MLP neurons of a small language model. Each row is named by its layer, matrix (down: output weights) and neuron, and shows model dimensions 0-127. Each number is 200 + 20 x the weight over its row's rms, rounded and kept within 0 to 999. A neuron's up and down rows have the sign that makes its largest values positive.
After each neuron's rows, "raises" lists the tokens whose logits its output raises most directly, leaving later layers aside.

L12.down349,207,208,170,197,206,238,183,233,191,174,216,203,220,194,159,190,195,221,203,208,229,220,184,211,192,214,199,198,187,206,207,228,180,197,242,246,211,181,209,188,231,219,201,199,219,187,208,188,204,199,197,198,206,202,204,164,176,252,189,210,155,189,213,201,195,190,174,197,188,237,199,177,186,204,221,236,196,219,157,194,193,240,193,225,212,193,193,248,198,215,178,177,226,190,197,214,193,216,181,209,197,223,202,206,188,211,189,202,196,195,171,190,172,215,189,222,210,222,179,203,222,227,215,176,176,201,181,157
raises: "atory", "ator", "ators", "use", "ative"

L8.down87,198,191,214,183,232,201,193,157,198,207,201,198,223,224,176,213,186,228,212,221,156,229,205,210,215,205,200,208,227,190,180,222,170,219,219,218,221,182,195,183,187,165,215,193,213,190,233,187,221,168,226,189,210,220,180,200,204,231,189,162,204,221,184,205,226,179,186,192,239,210,228,239,216,211,185,208,184,186,185,215,195,239,169,203,211,184,167,169,213,165,197,207,214,179,189,198,206,195,150,201,203,206,206,197,199,180,229,224,227,193,204,194,176,157,188,195,206,214,214,168,187,202,180,211,183,173,215,166
raises: "pe", "ek", "ix", "e", "at"

L7.down148,174,195,204,188,186,198,238,184,163,206,218,206,181,229,200,193,192,171,187,210,222,186,211,194,206,183,211,198,182,193,191,202,200,187,186,231,187,183,184,231,186,193,219,182,181,203,224,197,181,160,177,190,209,198,180,203,186,199,191,188,164,236,208,219,217,194,199,199,158,182,197,175,223,162,181,237,182,226,165,206,210,175,224,186,192,202,212,199,193,224,201,208,209,200,199,238,226,192,215,210,171,208,192,198,233,212,183,233,175,212,174,225,216,211,189,224,226,158,229,176,219,205,185,225,202,175,190,222
raises: "ful", "iversary", "ively", "ions", "ology"

L9.down206,248,237,217,178,178,216,237,162,193,219,202,224,198,179,221,187,197,230,223,191,202,209,219,176,215,164,211,188,193,199,183,186,188,203,201,208,193,204,173,175,200,197,187,212,250,212,184,214,168,229,214,193,196,177,200,222,198,185,220,172,229,225,193,191,209,231,196,189,177,196,177,205,219,190,218,205,176,182,251,213,186,211,206,200,200,187,187,238,212,197,204,227,197,196,250,196,233,160,207,223,184,209,212,199,203,213,180,198,184,183,224,220,200,186,202,178,193,198,222,208,189,224,199,209,186,186,215,222
raises: "aceae", "idae", "pha", "tar", "hens"

L9.down271,194,218,182,195,200,170,199,169,202,216,221,223,223,184,191,224,192,208,203,181,190,215,196,196,214,203,203,201,175,179,181,204,220,175,228,216,178,202,143,198,208,203,221,200,218,230,200,213,202,193,201,201,216,209,218,241,206,190,230,204,226,220,204,198,173,219,182,214,213,217,197,207,197,193,181,179,208,175,211,195,205,206,178,198,196,198,201,185,252,194,190,213,194,219,203,216,237,161,192,222,211,189,213,178,227,160,212,214,220,195,185,189,207,174,232,215,167,225,226,189,166,191,195,219,246,186,195,198
raises: " east", "rd", " west", " south", " north"

L9.down305,213,183,178,232,215,208,169,223,184,189,203,230,164,212,207,179,191,198,168,225,214,208,185,190,209,188,204,228,197,202,194,206,182,194,203,145,227,198,181,206,189,209,233,200,206,175,240,172,248,198,223,189,173,174,177,190,209,218,174,205,229,159,213,183,186,213,199,205,226,212,213,208,189,212,224,226,216,204,217,220,178,179,183,235,183,237,202,239,183,155,190,176,194,188,246,187,200,186,212,203,180,182,212,159,210,235,172,208,200,191,194,202,205,157,180,196,182,222,199,216,259,193,200,203,200,215,207,199
raises: "ages", "enger", "age", "ings", "ors"

L12.down369,136,199,192,208,200,196,218,187,171,196,204,196,210,199,216,183,232,216,219,181,184,188,219,203,180,203,233,199,205,191,203,208,219,202,222,221,200,190,203,186,183,206,219,184,210,239,215,207,200,193,201,181,175,223,250,209,191,194,207,216,197,199,170,174,187,226,203,163,184,221,217,155,181,206,220,219,168,187,193,178,187,205,197,200,231,166,209,164,218,215,236,203,187,235,200,206,200,164,219,216,184,193,197,182,184,191,223,251,225,183,204,209,227,195,204,217,186,182,188,201,210,208,158,189,223,180,193,180
raises: "ic", "ist", "ically", "ists", "ical"

L9.down321,175,199,183,201,205,223,176,204,160,178,190,206,224,180,239,231,177,195,178,195,172,205,202,168,185,207,190,194,238,197,204,193,184,213,178,181,159,198,183,203,190,199,199,219,224,175,206,223,219,231,210,190,179,192,163,212,196,228,165,199,229,185,193,191,162,188,216,239,184,200,230,221,205,163,173,216,199,214,201,216,205,195,196,200,172,192,211,235,194,199,178,193,151,206,210,203,191,183,184,209,214,179,232,169,183,196,212,162,176,178,214,209,201,177,218,175,189,155,185,190,234,219,164,215,210,200,196,178
raises: "ial", "ian", "cess", "ts", "ius"

L10.down405,183,204,205,205,191,174,184,203,213,207,221,218,189,204,199,224,218,197,200,177,179,206,194,216,206,239,193,181,212,215,162,209,187,191,195,199,205,189,190,209,186,222,178,188,172,172,224,200,185,182,220,211,205,179,190,181,207,192,212,191,187,247,202,182,189,199,207,222,194,196,202,171,192,202,202,208,216,195,196,219,145,197,196,224,224,221,232,186,209,181,186,191,195,262,223,182,160,203,240,246,217,183,200,169,200,187,223,219,169,211,199,209,225,199,199,218,186,210,183,181,210,172,229,209,215,221,270,214
raises: "as", "ent", "elf", "ants", "ish"

L9.down244,207,191,159,152,186,194,204,206,207,169,183,178,197,213,203,203,155,218,195,174,214,239,238,206,172,174,174,228,214,186,175,186,224,227,218,201,198,185,187,218,196,164,176,224,175,196,209,223,217,196,161,191,205,180,233,158,208,220,181,174,188,155,191,206,220,203,204,197,179,195,204,225,183,202,185,200,208,212,175,193,209,184,221,186,185,184,215,199,217,216,220,182,186,175,216,203,174,171,218,236,219,215,218,194,231,201,225,215,200,223,208,200,226,170,247,166,208,241,163,220,185,217,201,207,169,166,207,191
raises: "s", "e", "ly", "les", "ez"